Weights of a small transformer language model.
Architecture: RMSNorm before each block, rotary positions, no biases in attention or MLP, tied embeddings.
MLP neurons of a small language model. Each row is named by its layer, matrix (up: input weights; down: output weights) and neuron, and shows model dimensions 32-159. Each number is 128 + 32 x the weight over its row's rms, rounded and kept within 0 to 255.
A block is one neuron, or neurons of one layer that tend to fire together. After each block is what it responds to, as a language model described it from the Wikipedia text at the highest values.

L3.up18 [146 119 140 138  60 117 177 153 115 100 158 168 129 159 135 145 115 109 131 153 157 104  82  84 144 193 142 114 112 185  94 121 167 101  71 143 134 131 120 197 156 102 134  90 130 120 170 114 141 154  89  59 152  95  82 137  86  89 139 121 111 108 137 105 150  87 179 131 145 134 150 117  71 120 135 139 171 127 131 104 119  80 104  69 130 125 120 119 151 146 134  99 132  92 113  98  95 112 127 150  67 214 132 157  91 119  86 146 126 125 135 115 145 165 111 107 158 139 106 189 120  26 104  95 210 110  58 111]
L3.down18 [149  91 120  89  68 173 135 144 157 115 104 131 126 176 106 110 128  90 119 136 136 173 100 210 178 147 128 141 138 129  74 111 110 119 135  91 142 125 134 140 128  95 127  79  81 169 167 133 103 130 155 101  70 122 164 119 169 134 111 120 107  85 125 116 124 109 159 121 145 167  79 121 113 126 124 125 119 167 137 136 135  90 151 121 115 127  75  95  91 138  91 161 191 146  68 100 177  92 143  86  98  60 119  93 128 168 147 164 141  94 178 142 151 145 145 161  97 172 145 160 180  91 139 114 144 126 102  66]
L3.up165 [122 158  94  83  85 164 121 140 127 133 130 108 134 137  93  75  79 118 214 153  87 130 142 116 135 144 108 109  89 162 115  76 141 106 108 139 120 125 165 127 170 130 119 136 117 164 135 141 108 111  75 158 137 142  97 127  53 145 123 181 103  83 146  73 144 123 131 118 151 109 151 168 100 108 149 107 169 140 141 125  49  37 131 104  73 142 171 135 137 115 145 116 152 161  83 107 122 157 150 141 181 160 167 200  99  47  87 169 108  79 100  96 138 124 165 128 118 110  61 148 149  95 117 102 133 100 101 104]
L3.down165 [105 203 140 122  94 118 104 101 166 121  98  91 140  53 136 109 113  90 106 133 180 102 131 162 126 152 162 160 126 152 121 119 109 127 166 125  94 167 116 128 147  97 118  96 135 198 161 121 104 124 111 143 159 125 151 120 115  75  50  78 119 124 121 129 154  86  89 158 166 105 139 162  77  64 121 128 166 114 142  69 111  74 131 183 141  70 136 178  78 103 118 111 138 124  68 119 173 145 106  90 150 138 140 173  55 179  75 129 150 119 123 143 204 128 165 125 134 110 139 146 148 142 131 149  67 110 131 124]
L3.up534 [104 157 127  94 122 124 138 116 130  93 132 130 137 111  35  88 119 137 164 168  99 128 120 120 143 211 147 177  63 190 108 120 133 112  55 159 122 119 159 140 102  91 127 150 161 110 127 155  83  84 100 162 117 167  82 171  66 136 144 163 150  89 126 130 118 103 160 145 139 162 118 114  84 110 172 100 150 120  93 108 115  60  98 129  67 164 155 160 118 101 139 108 148 113 173  79 141 123 169 175 170 170 154 122 171 107  61 130 108 101 133 114 142 151 102 125 136 108 102 135 120 149 127 151 113 158  92 151]
L3.down534 [ 92  95 142 127 122 113 144 199 186 147 129 103 140 170 116  94 130 139 196 170 164 110  53 159  84 147  69 169 151 144  73 145 111 106  87 125  96 107 118 144 145 129 128 138 197 144 127 109 168 158 167 139  72 106 133 127  93 184 147 212 124  99 149 128 105 142 129 161 155 106 124 126 113  98 174 141 104 109 163 179 153 138 154 177 100 118 123 152 104 103 154 140 156 137 119 131 153  98 122 115 128  97 181 123 176 127 147  89 168 139  89 169 115  95 143 106 117  86  89 101 159 179 131  97 169 144 130 124]
L3.up626 [136 140 157  93  65 151 170 187  91 146 131 119 137 158  79  37 140  98 146 129 132 128  83  94 159 172  95 158 111 126 192  90 162 149 119 137 129 138  91 123 151 149 127 125 185 119 144 121 142  86 158 160  68 157 125 120  89 102 136 112 167  85 154 180 163 166 129  98 132 133 123  88 155 130 142 123 204 126  91  86  94 107  68  92 136 111 157 129 115  88 136 121 123 144 105 116 123 140 153 190 122 131  98 190 150 149 110 126 141  91  46 144 159  85 158 163 135 167 140 188 168  98  94 134 129 141 149 176]
L3.down626 [117 114  94 113 157 141 176 142 145 133 147 144 164 107 155 175  65  50  88  62 117  65 140 134 105 133 163 127 140 104 144 119  95 173 138  92 115 142  94 177 144 151 150 120 142 138 169 147  83 106 134 145 107 113 147  93 124  95  95 160 128  85 126  97 156 145  71 159  99 188 135 196 149 166 202 103 159 126  59 140 119 147 116 133 135  92  91 123 132 148 172 172 129 150 130 126 157 127  51 161  57 151 157 118 138 204 108 115 125 166 122 164 106 112  83 102 169 170 167  67  90 144 102 129  95 157 124 133]
First piece of a word split into subword tokens, usually a lone capital T or D after a space in table cells, headings and titles, e.g. D|irected, T|rophy, var|ious.

L2.up213 [136 123 128  91  93 140 171 140 142  98 132 150 140 148  69  63  90 182 121 144 102 135 180 131 119 143 121 168 110 128 150 133 116 135  60 127 138 149 166 168 163 162 157  71 112 143 125 181  70 128 134 137 132 105  70 139 123 126  98 145 181  84 115  98 130 160 164 134 102 145 108 202  97 226 151 141  97 163 117  56 124 138  61 152 110 119 108 131 109 116  98 108  91 143  44 149 120 152 115 162 126 140 121 185 144 117 117 103 133 136 129 119  89 146 168 108 130 116  69 178 157  96  90 109  92  43  79 148]
L2.down213 [146 155 101 131 174 130 125 128 108 105 101 121 108 155  89  73 186 186 106 137 176 140 112 156 132  58 125 140 136 180 156 219 156 141 175 138  88 118 129 139  77 103 100 158 118  94  92 128 148 141 114 155 140  90  85 133 151 134 124 120 133 177 108 123 129 125 115 147 160 119 106 114 175 115 130 106 150 144 135 198 123 134 176 149 120 126  90 140 112 137  70 123 150 137 117  39 113 104 122 127 140  93  69 103 178  98 106 158 152 117  81 105 139  86 141 132 126 137 132 152 107 126  98  75 154 172 161 100]
L2.up352 [109  92 146  95 139 133 131 193 131 135 114 159 142 102 127  81 158  98 192 129  69 138 138 113 159 170 141 165 120 165 171 118 177 128 152 152 127 164 167 172 193 137 126 131  93 149 142 154 131  90 166 130 118 171  76 102 122 153 108 176 157  84 136  74 186 165 131 165 124 116 149 162 129 125 178 122 126 122  95 130 143  87 126  58  84 122 171 138 130  85 141 144 155 125  64 122  92 213 131 130 123 110 112 173 128 145 103 125 111  93 135  85 100 100 169 128 105 173 174 197 177  39  47 113  93  89  76 126]
L2.down352 [133 150 124 159 171 120 112 162 129  93  78 125  89  58 133 108 169  87 122  80 100  96 172  96 117 128 132 155 166 175 129 135 132 154 151  86  56 107 131 127 154 109 158 126  95 182 113  96 105  96 100 163 132 135 122 128 150  72  46 157 121 122 148 137 119  96  92 171 122 109 148 140 159  95 176  94 130 104 140  80 147  59 127 181 154  49  94 183  98 137 133 124 195 111 105 156 141 155 127 154 122 139 154 143 115 153 113 116 174 126 131 120 182 132 100 155 191 149 165 162 134 180  80 109  71 148 142 141]
L2.up467 [116 114 187 163 108 148 159 141  84 178  73 142 139  86 121  64 104 112 119 127 137 155 130 152 113 172 188 205 138 125 162 157 193 109 125 110 117 152 140 213 137 129 125 137 123 136 146 125 119 122 138 127 119 181 101 115 141  92 121 202 189 132 122 131 139 152 137 135  89 148 152 107 131 158 183 131 122 131  59 140 165 108  85 131 136 136 149 143 139 109 153 163 161 172 172 120 102 164 108 162 108 109  81 207 148 159  96 133 110  23 133  76 109  83 139 160 107 172 143 184 146  63 149 113 129 102 135 114]
L2.down467 [126 130 130 164 203 107  83 158  85 112 121 134 123  88 115  76 127  69 162  88  96 117 131 128 145  90 120  88 147 150 113 148 141 123  92  61  99 103 117 113  79 133 100 139  90 108 105  57 179  94 118 162  90 155 100 136 108  92  73 176 161 133 116 129  90 102 129 163  91 114 148 109 159  76 100 131 144  90  94 104 107  70 128 102 148 124  95 141  71 157 132 107 150 165 105 129 102 131  94 150 155 103 130  87 135 139 118 140 166 123 144 159 160  68 135 163 220 114 213 152 131 159 110  94 133 165 135 125]
L2.up485 [113  71 123 119 108 145 116 186  99 140 150 108 111 157 139 123  88 150 143 136  84 104 107 105 120 193 135 221 107 132 140  85 156 144 111 177 157 132 139 123 166 163 137 130 160 147 124 216  95  97 115 116  77 142 100  99 136 140 129 209  87 110 104 115 171 100 114 133  99  57 143 132 122 133 162 116 116 141  83  96  61  79 101  97 125 153 154 101 151  66 146 143 122 150  90 151 110 112 144  87 150 164 173  95  88 124 122 132  96  93  78 118  99  70 125 116 129 106 125 147  67 140  53  85 110  74 125 132]
L2.down485 [146  87 125 121  88 165  87 135 143 117  36 113 153 145 120 161 166  83 105  68  84 152 126 115 159 148 121 107 166 116 160 120  93 100 149 120 114  64  97 122 128 168 187 105 142 176 128 119 105  84 135 126 109 123 167 111 187 111 146 132 118 152 128  85 121  98 131 152 131 180  93 204 128 172 197 119  56 128 128 128 111  75 101 101  80 113 145 186  92 128 178 114 161 106  85 184 161 173 108 123 109 130 128 110 137 133 186  94  80  96 189 148 117 149 108 163 107 128 162 128 141 163 116 141  74 121 144 168]
A lone T or t split off as the first piece of a word at a word or line start, e.g. Type, Tribe, Tanzania, target.

L6.up557 [104 126 153 106  50 100 164 161 110 122 132 103 109 117  95 118 138 148 167 168 131 123  75 129 152 155  86 145  92 113  73 141 175 162  94 126 108 140  64 122 180 121 154  97 109 177 151 132 130 110 136 112  61  96 140 142 118 134 124 103 120 124 136 124 141 123 158 172 128 173  82 108 111 161 129 146 113 213  80 157 122  95 140  99 175 110 134 104 140  75 174 161 157 170  91  74  97 192 199 185 105 137  55 129  96 120 125 132 138 103 141 142 149  54 123 136 125  77 107 120 128 114 103  90 188 107 105 123]
L6.down557 [154  55 132  74 151  92 125 153  88  27 110  93 142 142 127  96 109 138 102  93 130  90  97 126 145  76 113 153 125 108 165 100  89 130 114 116 109 116 114 133 161 156 187 135 147 143 118 116 129 138 139 111 150 158 133 190  96 119  94 142 108 167  80 150 170 100  89 142 103 141 145 152 127 152 196 169 113 116 166 136 148 144 110 141 119 149 120  95 128 127 125 155 105  85 117 132 204  96  69 181  93 126  85 135  82  85 144 107  90 145 121 149  97 184 144 155 142 147 164 148 153 103 152 121 118  59 121  82]
The word "a" (or word-initial "a" as in "available", "achieved") right after a verb like was, is, became, or offers, opening a noun phrase: "was a member", "offers a very wide".

L6.up627 [108 125 141 113 117  98 201 133  55  91 111 158 144 159 117   0  82 112 122 126  74 116 128 132 163 176 161 189 138 127 154 124 152 138 130 160 155 104 169 163 194 132 109 148 112 159 159 180  96  81 147 123 146 171 111 122  99  54 111 164 190 118 153 119 132 167 164 112 102  93 149 127 164 116 197 125 161 131 124  86 161 112  93 134  65 116 144 150 134 100 190 148 138 149 155  93 111 139 154 111 142 130 102 178 121 166  76 115 156 127 102 109 114  87 118 108 110 138 104 150 140 106 104 143 138 136 155 129]
L6.down627 [145 114 132 143 174 141 130 200 117  80 117 132 132  74 157 109 143 113  94 115 156 124 112 128 103 124 140 135 151 156 131 100 147 130 142 121  97 119 132  93 150 153  72 166 136 212 122  96 129 128 111 200 105 105 150  70 143 138 144 177 146  41 153 144  99  97 149 136 118 139 131 126 138 123 172 116 192 147  80  45 133 107 106 202  56 119 126 180 161  98 158 125 190 105  62 128 111 108 106 139 108 128 151 130 104 116  91 130 133 108 132 169 149 111 117 170 155 127 126 162 175 179  70  71 101 150 153 127]
Single-letter word-start tokens, mostly T or t, that begin a longer word split into pieces, such as Title, Track, Tourism, twin.

L3.up123 [ 82 151  89 148  67 174 113 157 121 160 130  60 147 119 115 127 138  83  98 164 123 112 106 147 107 213 141 117 139 119 137 132 123 132  80 160 101 166 121 196 143 133  99 139 134  70 103 179 127  92  51 120 154 116 123 124 132  80 110 137  98 137 152 195 163  85 158 173  73 143 185 144  96 112 153 135 129 153 101 102 147 130  96 101 135 114 130 175 166 143 132 103 130 133 176  99  85 120 104 128 108 150  87 192  90  64  97 155  79  85 148 102 125 142 136 125 132 168 129  95 130  42 165  94 202 142 119 106]
L3.down123 [ 95 135 117 155 141 129 107 147 176 143 107 162 119 134 154 157  84 171 175 158 118 125  96 139 187 127  88  67  93 122  83 115 102 128 138 114 192 161 135  72 133 182 126 105 146 124 102  85 120 115 119 128  86 106 255 151 124 173 143 131  92 133 161 149 146 151 149  86  92 133 117 121 136 148 130 145 120 127 189 122 100 121 159 130 134 158 127 129  80  55 140 125 140 182  93  90 108 169 161 153  95 105 143 162 159 114 120 145  90 121 144 108 108 119 126 138  85  98 122 115 201  87 107 171 139 182  74 117]
L3.up282 [ 71  38 126 153 101 164 102 143  60 143 135 123 137 117 117 120  85 104 144 135 123 136  77  93 159 153 111 137 118 160 131 121 209 102 114 190 132 128 128 214 195 152  84  93  97  65 151 149 106  85 101  88 126 161 143 107 105 143 134 123 113 120 208 139 156 112 161 123 126 110 149 142 128 170 172 137 140 157  74 142  70 118 143  88 104 103 151  79 132 134 144 127 176 118 140 101 107 133 130 153 113 131 116 146  58 139 106 188 100  90 140  49 116  89 110 111 102 159 154 113 129  58 138  68 116 135 102 105]
L3.down282 [135 175 170 138 148 138  80 181 168 188 102  92 132  98 136  78 139 105 135 120 115  95 104 110 150 110 104 125 117 102 176 153  96 125 121  85 151  85  89  78 145 149  90 136 108 106 101 137 136  93 172 135 131 134 255 154 128 146 139 121 100 120 114 173  55 136  99 151 149 118 138 135 154  42 110 134 170 120  98 179 132 174 128 127  81 152 136 167 107  92 100 154  80 189 133 101 126 155 102 129 114  91  85 127 177 157 191 170 110 195 127 109 138 102 125 147 106 135 115 127 139  80 135 185 146 111 141 134]
L3.up513 [147 149 107 138 102 113 109 129  71 144 172 102 105 132 106  83 150  99 139 141  69 114 111 134 177 139 113 168 125 161  98 146 138 132 164 126 151 121 120 142 136 146 131  95 107 112 126 153 155 102  79  77 135 169 126 143  87  99 146 155 134  67 132 139 144 107 204 138  89 132 143 141  28 131 157 217 129 110 126 162 107  70 128 107 156 120 103  53 197 116 148 121  97 109 159 103 113 147 140 125  88 150 113 176  79  44 127 153 111 109 165 118 112  99 114  93 158  68 107 146 119  92 141 125 167  87 135  83]
L3.down513 [152 105  85 147  99  96 101 139 152  61 103 153  83 113 133  81  59 144 135 146  85 116 120 116 161 127 140 146  87 100  98  95 121 154  86  81 125 135  91 124 168  90 187  87 104 127 111 129 166 108 153 102 150 137 255  85 108  72 135 118 142 150  98 101 106 135 165 118  78 129  98 137 102 131 161 150 160 125 110 163 145 173 149  92 159 156 102 136  73  97 161 162 147 161 113 131 140 150  88 159  71 126 121 138 139 168 122  98  79 171 140 168  79 180 144 111 164 103 174 112  92  82 150 150 157 143  57 121]
L3.up581 [ 99 149 119 121  85 145 133 127 108  73 132  63 128 110 132 111 141 171 165 135 130 131 144 109 192 113 173 174 145 134 150  95 105 183 110 144 136 128 154 154 156 127 128 101 107  74 126 170  79 146 124 152  96 139 116 112 154 122 130 134 145 158 168 166 142 138 178 130 152 100 143 166 107 135 211 155 101 148 118 146 173  28 103 116  94 158 164 129 120 129 183 144  39 118 166  30 137 133 123 132 114 184 120 145 135 171 127 139 148 111 163  93 108 111 112 136 121 133 101 177 145  47 140 158 150 153 105 142]
L3.down581 [193 122 144 128 146 106  32 161 144 104 107 129 150 148 122 132 188  96  81  83 154 148 170 158  90 158 134  95  98 104 148  90 161 121 158 109 148 167 189  73 118 177  79 137 192 125 137 114 158 138 115 146 142 108 104 124 125  86  68 156  96 127 154 174 114 187 117 122 139 150 137  86 120 112 141  93 129  93 130 168 108 161 130  96  98 119 102 167 187 162 133  81 102 194 137 148 146 150 117 159 131 120 109 181 110 139 125 100 140 117  96 130  95 189 214 114  92 158 101 140 188 143  96 140 104 111  70 121]
The word a, sometimes the, his or her, right after a verb or preposition such as is, as, of, with, in Wikipedia prose.